{
  "n_layer": 12,
  "d_model": 384,
  "n_head": 2,
  "n_kv_head": 1,
  "head_dim": 128,
  "d_mlp": 1024,
  "vocab_size": 2048,
  "activation": "swiglu",
  "norm": "rmsnorm",
  "norm_place": "pre",
  "norm_eps": 1e-06,
  "positions": "rope",
  "rope_base": 10000.0,
  "rope_fraction": 1.0,
  "qk_norm": false,
  "attn_scale": 0.0884,
  "bias": "qkv",
  "tie_embeddings": true,
  "parallel_block": false,
  "init": "uniform",
  "init_std_qkv": 0.0223,
  "init_std_o": 0.0,
  "init_std_up": 0.0223,
  "init_std_down": 0.0,
  "optimizer": "adamw",
  "lr": 0.00137,
  "beta1": 0.9,
  "beta2": 0.98,
  "weight_decay": 0.0,
  "lr_head": 0.0105,
  "grad_clip": 0.5,
  "warmup_steps": 417,
  "schedule": "wsd",
  "decay_fraction": 0.831,
  "decay_shape": "linear",
  "final_lr_fraction": 0.0,
  "batch_tokens": 262144,
  "seq_len": 512,
  "doc_mask": true,
  "train_tokens": 899800000,
  "steps": 3433,
  "dataset": "wikipedia_en"
}
MLP neurons of a small language model. Each row is named by its layer, matrix (gate and up: input weights) and neuron, and shows model dimensions 112-175. Each number is 128 + 32 x the weight over its row's rms, rounded and kept within 0 to 255. A neuron's up and down rows have the sign that makes its largest values positive.
After each neuron's rows, "fires in" lists the words (lower case) most often at its 100 highest values on Wikipedia text that the model never trained on. A number after a token or word is its count.

L8.gate280 [ 96 181 170 136 122 161 131 127 108 158 105 162 148 116 168  89 210 168 119 154 157 182 113  97 100 186 146 131 127 103 164  68 153  78 113 119 192 179 103 100 108 152 127  91 120 151 143 117 101 121 136 113 158 116 121 104 175 162 130  93  99 133 154 119]
L8.up280 [140 145 116 135 174 192 154 110  77 174 107 141 108  56 116 158 114 170 148 165 195 121 132  82 142 143 128 170 139 130 116 111 148 133 121  95 100 124 156  85 182 171 144 119 104 118 131 115  92 141 112 146 131  82 116 142 153 143 169 143 134 130 112 143]
fires in: "up" 18, "new" 14, "short" 7, "upon" 6, "shortly" 5, "down" 5

L4.gate7 [177 138  96 143 132 135 107 174 104  73  80 103 117 119 142 162 110 145  97 116 159 129  97 179 108 101  94  84 122 130 129  96 118 120 123 126 106 122 111 160 223 122 127 100  87 103 100 164 160 147 168 104 157 113  68 111 138 183 130  88 126 138 128 174]
L4.up7 [101 157 173  97 118 106  55  89 113 114 118 146 126 135 200  78 132 112 122  88 122 177  67 117 157 140 166 131 134 138 149 152 106 130 158 170 137  97  55 104 160 117 135 157  62 155  87 143 169  71 108 124 112 142 191 129 160 148  52 169 107 129 110 182]
fires in: "career" 25, "election" 10, "age" 8, "aged" 6, "job" 4

L8.gate695 [ 65 118  94 104  99  92 115 156  86 159 212 146 136 139 122 126 152 101 128 113 125 113 130  94  74  71 144 128 118 113 105  93 158  81 132 141 134  83  91 183 100 132 121 145 138 136 137 186 171  71 140 186 151 153 126 149 175 140 128 108 120 144  99 112]
L8.up695 [101 111 150  54  91  87 158  77 155 104 134 204 114 186 126 130 120 169 121 160 167 147 187 152 190  86 190 118 197 170 143 110  86  78  87 115 114 167 109 137 143 143 118 142 111 102 116  81 149 151 146 161 162 130 149 124 140 128 103 124 124 148 142 102]
fires in: "as" 54

L6.gate150 [171 126 176 163  97 140 166 145  87 217 118 125 110 143 144  76 106 153 140 139 159 174  77 113 137 123 160 113 185 192 120 119 137 132  87 135 103 111 100  71 179 172 144 153  64 129 159 133 154 113 144 118 197 100 131 129 110 160 138  78 164 140  85 145]
L6.up150 [151 118 148 159 121 103 166 144 146 128 130 163 175 125 107 107 125 145 148 129 114 164  90 131  87  83 124 118 124 114 145 108  99 105  87  78  99 108 111 108 151 143 142 154 135 123 141 113 123 190 144 149 106 119  65 152  91 148 132 136 159  74 113 122]
fires in: "up" 41, "down" 11, "upon" 10, "uprising" 5, "upload" 4

L6.gate231 [ 98 123 148  90 118 133 152 136 132 142  88 178  95 135 115  84 152 109 130 117 153 112 125 119 114  95 162 134 152 132 120  84  58 126 113 126 165 102 154 129 103 162 141 149 115 107 150  81 103 129 131 130 136  70 151 102  90 171  99 107 144 140 122 161]
L6.up231 [144 147 115 156 168  77 154 108 130 134 165 142 160 113  76 136 134 116 119 149 127 140  97  63 139 126 168 175  84  91 119 151 136 137 117  78 110  83 212 136 151 155 173 132 142 135 135 164 121 123 166 148 146 136 104 147 166 139  66 112 133 120 152  66]
fires in: "including" 27, "as" 24, "especially" 7, "with" 6, "include" 5

L4.gate580 [122  98 154 122 164  94 176 157 144  87 109  75  97 142 134 157 151 139 146 100 102 140 162 140 162 121  98 119  79 169 160 111  67 109  85 172 118 148  82  83 135 134 135 122  73  63 113 109 167 138  43 149 123 165 172 113 115 158 136 140 154 110 112 135]
L4.up580 [168  90 122 134 144 120  76 165 176 109  71 164 156 110 168  87 176  54 149 124 166 124 168 131 160 107 190 129 147  97 177 119 153 177 115  95 143  72 123 149 101 113 113 132 159 155 156 169  93 161 132 105 133 120 134 113 180 119 155 100 113  78 138 179]
fires in: "more" 29, "not" 9, "notable" 6, "million" 5, "much" 4, "noted" 4

L4.gate219 [113 124 115 121 130 111  98 108 107  86 116 120 171  93 111 144 146 121 113 138  98  65 141 119 154 102 142  99 136 171 111 102 110  83 109 108 177 150 119 122 116 139 164 140  86  95 167 103 100 162 135  93 139  91 115 145 146 160 104  99 187 134 180 208]
L4.up219 [125  59 120 123 167 119 203 123 125  90 138  97 114 112 149 133 119 141 123 129 189 115 113  71 100 115 125 117 146 139  62 150 150 127  86 125 119 185 190  70 165 168 113 119 129 162 118  88 175 125  97 132 141 162 114 147  22 137 153  91  88 126 112 152]
fires in: "10" 28, "9" 18, "12" 11, "8" 10, "11" 10, "5" 5

L4.gate204 [181  89  93 103 145  40 144 165 132 132 147 140 142 115 163 140 127 129 106 137 117 151 153 177 110  75 138 178  73 159 144 131 171 113  39 138 160  99 139  74 164 191 148 147 132 149 170  90 116 176 101 103 139 142 109 128  90  98  68  99 154 151 121 125]
L4.up204 [155 142 169 168 121 120 131 146 116 132 155 133 164  42 151 155 156 117  94 159 147  97 134 105 130 144 108  90 145 167 109 110 127 133 182  88 159  84  95 142 169  78 179 111 114  83  81 183 142 128  95 164 160  87 123 177 165  97 158  73 129 135 187 192]
fires in: "said" 15, "described" 11, "study" 10, "wrote" 9, "published" 6

L4.gate904 [ 84 155 153 130 164 148 113 139 177 142  84 189 147 155 147 106 151 165 157 165 110  95  86 107  67 109 164 156 103  94 165  94 123 101 146 194 182 113 150 127  99 101 186 172 139 112  81 125 185 108 131 142  97 121 116 123 139 159 150 121 184 109  72 129]
L4.up904 [126 143 176 100 127 120 152 176 102  62 130 115 101 153  76 143 153 156 151  70 158 115 132 110 156  47 189 118 180  93 147 126  53 165  81 135  92 104 121 115 129 136 153 170 144 102 152 114  62 106 159 139 138  98 155 231 190 188 153 131  87 149 105 120]
fires in: "one" 17, "company" 12, "society" 11, "department" 9, "secretary" 7

L4.gate701 [ 79 178 143 140 106  99 127  96  81  97 133  94 114 166  94 132 117 105 151  66  92 101 140 172  70 105 125 121  69 139 118  90 111  81 140 136 116 131 126  97 118 134 147  92  94 148 177 138 123 145 131  91 163 123  99 115  95 117 134 220 181 140 108 105]
L4.up701 [131  99 155 148 136 180 107 133  94 119  85 161 143 133 103 151 136 138 163 152  37  92  89  94 126 129  76 176  91 137 168  91  83 142  83 138 154 104 173 108  93 100 117  40 112 133 175 117 108  99 152 153 130 121 133 142 126 128 171 113 175 179 202 140]
fires in: "began" 14, "came" 14, "out" 11, "started" 10, "before" 4, "through" 4

L6.gate738 [ 98 136 158 152 177 113 122 111 135 141  49 164 137 146  77 136 172 101 106 153 121 104 133  99  87 120 138  83 180 137 108 152 132  73 121  87 107  84 122 114 105 198 179 154  91  71 140 103 128 127 100 117 120 153 170 118 143 112 114  98 110 193 127 123]
L6.up738 [155 177 162 129 122 126 110  89 158 199 120 127  92 104  93 126 175  59  98  90  78 170  89 107  95  80 125 176  79 129 102  99 137 123 104  99  91 112 158 141 107 135 168 150  81 145 113  89 121 120 103  85 134 106 149 177 160  74 139 161 112 123 151  94]
fires in: "with" 35, "second" 10, "fifth" 6

L4.gate76 [ 96 161 132 103 148 128 164 171 161 137 105 141 153  88 175  84 101 127 167 122  80 203 107  84 147 117  76 109 160 113  61 191  98  73  73  82 150 181 157 156 208 121 143 110 129 129 129 101 162 171  92 135 191  91  96  93 132 106 150 116 188 193 110 106]
L4.up76 [141 107 163 111 131 135 108  96 154 191  87 125 155 133 130 124  63  83 152 130 170 111 203 101 124 170 122 109 183 137 116 129 149 147 183 168  73 181 138 124 103  55  91 169 123 111 123 125  92 160  87  95 160 140  77 138 131  85 121 116 121 119 174 168]
fires in: "has" 28, "is" 22, "intended" 5, "often" 5, "attended" 4

L6.gate667 [183 124 131 114 143 115 160 163 222 149  57 120 173 165 145 167 126 134 148 120  82 164 111 140  65 114 121 136 146 152 119 170 128 141 150 160 101 157  80  73 115 119 124  84 170 146 126 112  78 129 193 119 144 137 118 106 167 114 127 129 141 156 138 139]
L6.up667 [ 78  89 172 116 130 110 156 145 159 179 106 104 109 165 143 140 159 107 148  64  97 135 140 163 124 141 134 113  85 148 176 138 158 164  54 153 165 189 105 152 172 154 141 151 190 143 120 115 171 157 169 121 117 204 144 159 173 167 146 125 169  96 138 138]
fires in: "not" 32, "t" 11, "notable" 8, "never" 7, "notably" 5, "noted" 4

L6.gate635 [148 109 102  91 144  76 122 153  88 153 164  80 171 157 105 134  89 198 101 153 125 158 146 131 151  98 145 103 104  80  90 173 161 139 141  67 115  83  85 125 106 104 149 132  98  91 102 129 158  96 109 112 147 119 137 107 149 156 150 153 132 137 103 164]
L6.up635 [165 149 150 171  75 155 131 176  82 124 105 175  86 148 166 120 146  65 139  59 124 168 145  71  56 131 136 135 160 113 149 128 135 162 128 135 175  50 178 174 125 100 141 172 158 157 146 133 188 174 138  74 108 100 128  90 149 136 114 136 159 114 189  65]
fires in: "total" 23, "are" 16, "according" 6, "arena" 5, "diameter" 5, "species" 5

L6.gate19 [117 124 135 120  70  92 118 139 153 145  98  96 196 116  95 143 193 126 143 132  70  83  79 107 125  92  67 102 150 135 132  84  95 175 108 137 194 107 102 118 124  90  99 132  76 130  78 123 124  83 107 114 167 179 104 173 149 119 177  71 126 138 156 181]
L6.up19 [132 108  96 160 146 178 155 141 134 168 103 139 129 108  99 162 134  99 144 170 118 136  65 189 118 134 118 168 115 110 106 110 124  49 196 125  72 117 132  91  99  77 133  95 119 122 123 160 140 118 132 109 143 105 116 166  73 134 111 161 125 135 115 117]
fires in: "first" 27, "second" 16, "such" 9, "islamic" 4, "early" 4, "short" 4

L4.gate962 [122 142  67 140 129 119 212 105 114 132 125  91 185 111 141 160 174 111 125 192  67  93 127 140 145 143 139 179 117 153 136  70 136 160 149 158 113 141 148 173 117 139 159 160  94 122 184 126 199 118  89 126 124 110 102 108 148 131 155 183  64 192 129 189]
L4.up962 [124 146 172  88 143 136  74 126  56 176 123 139 139 122 101 136  88 146 206 121 181 123 135 111 163 151 139 109 109  81 106  76 138 162 159 151  56 145 138 148 106 137  83 148 154  50 178 178  79 141 121 147 136  55 126 111 135 119 119  83 133 151 114 197]
fires in: "been" 38, "copenhagen" 6, "settled" 6, "continued" 5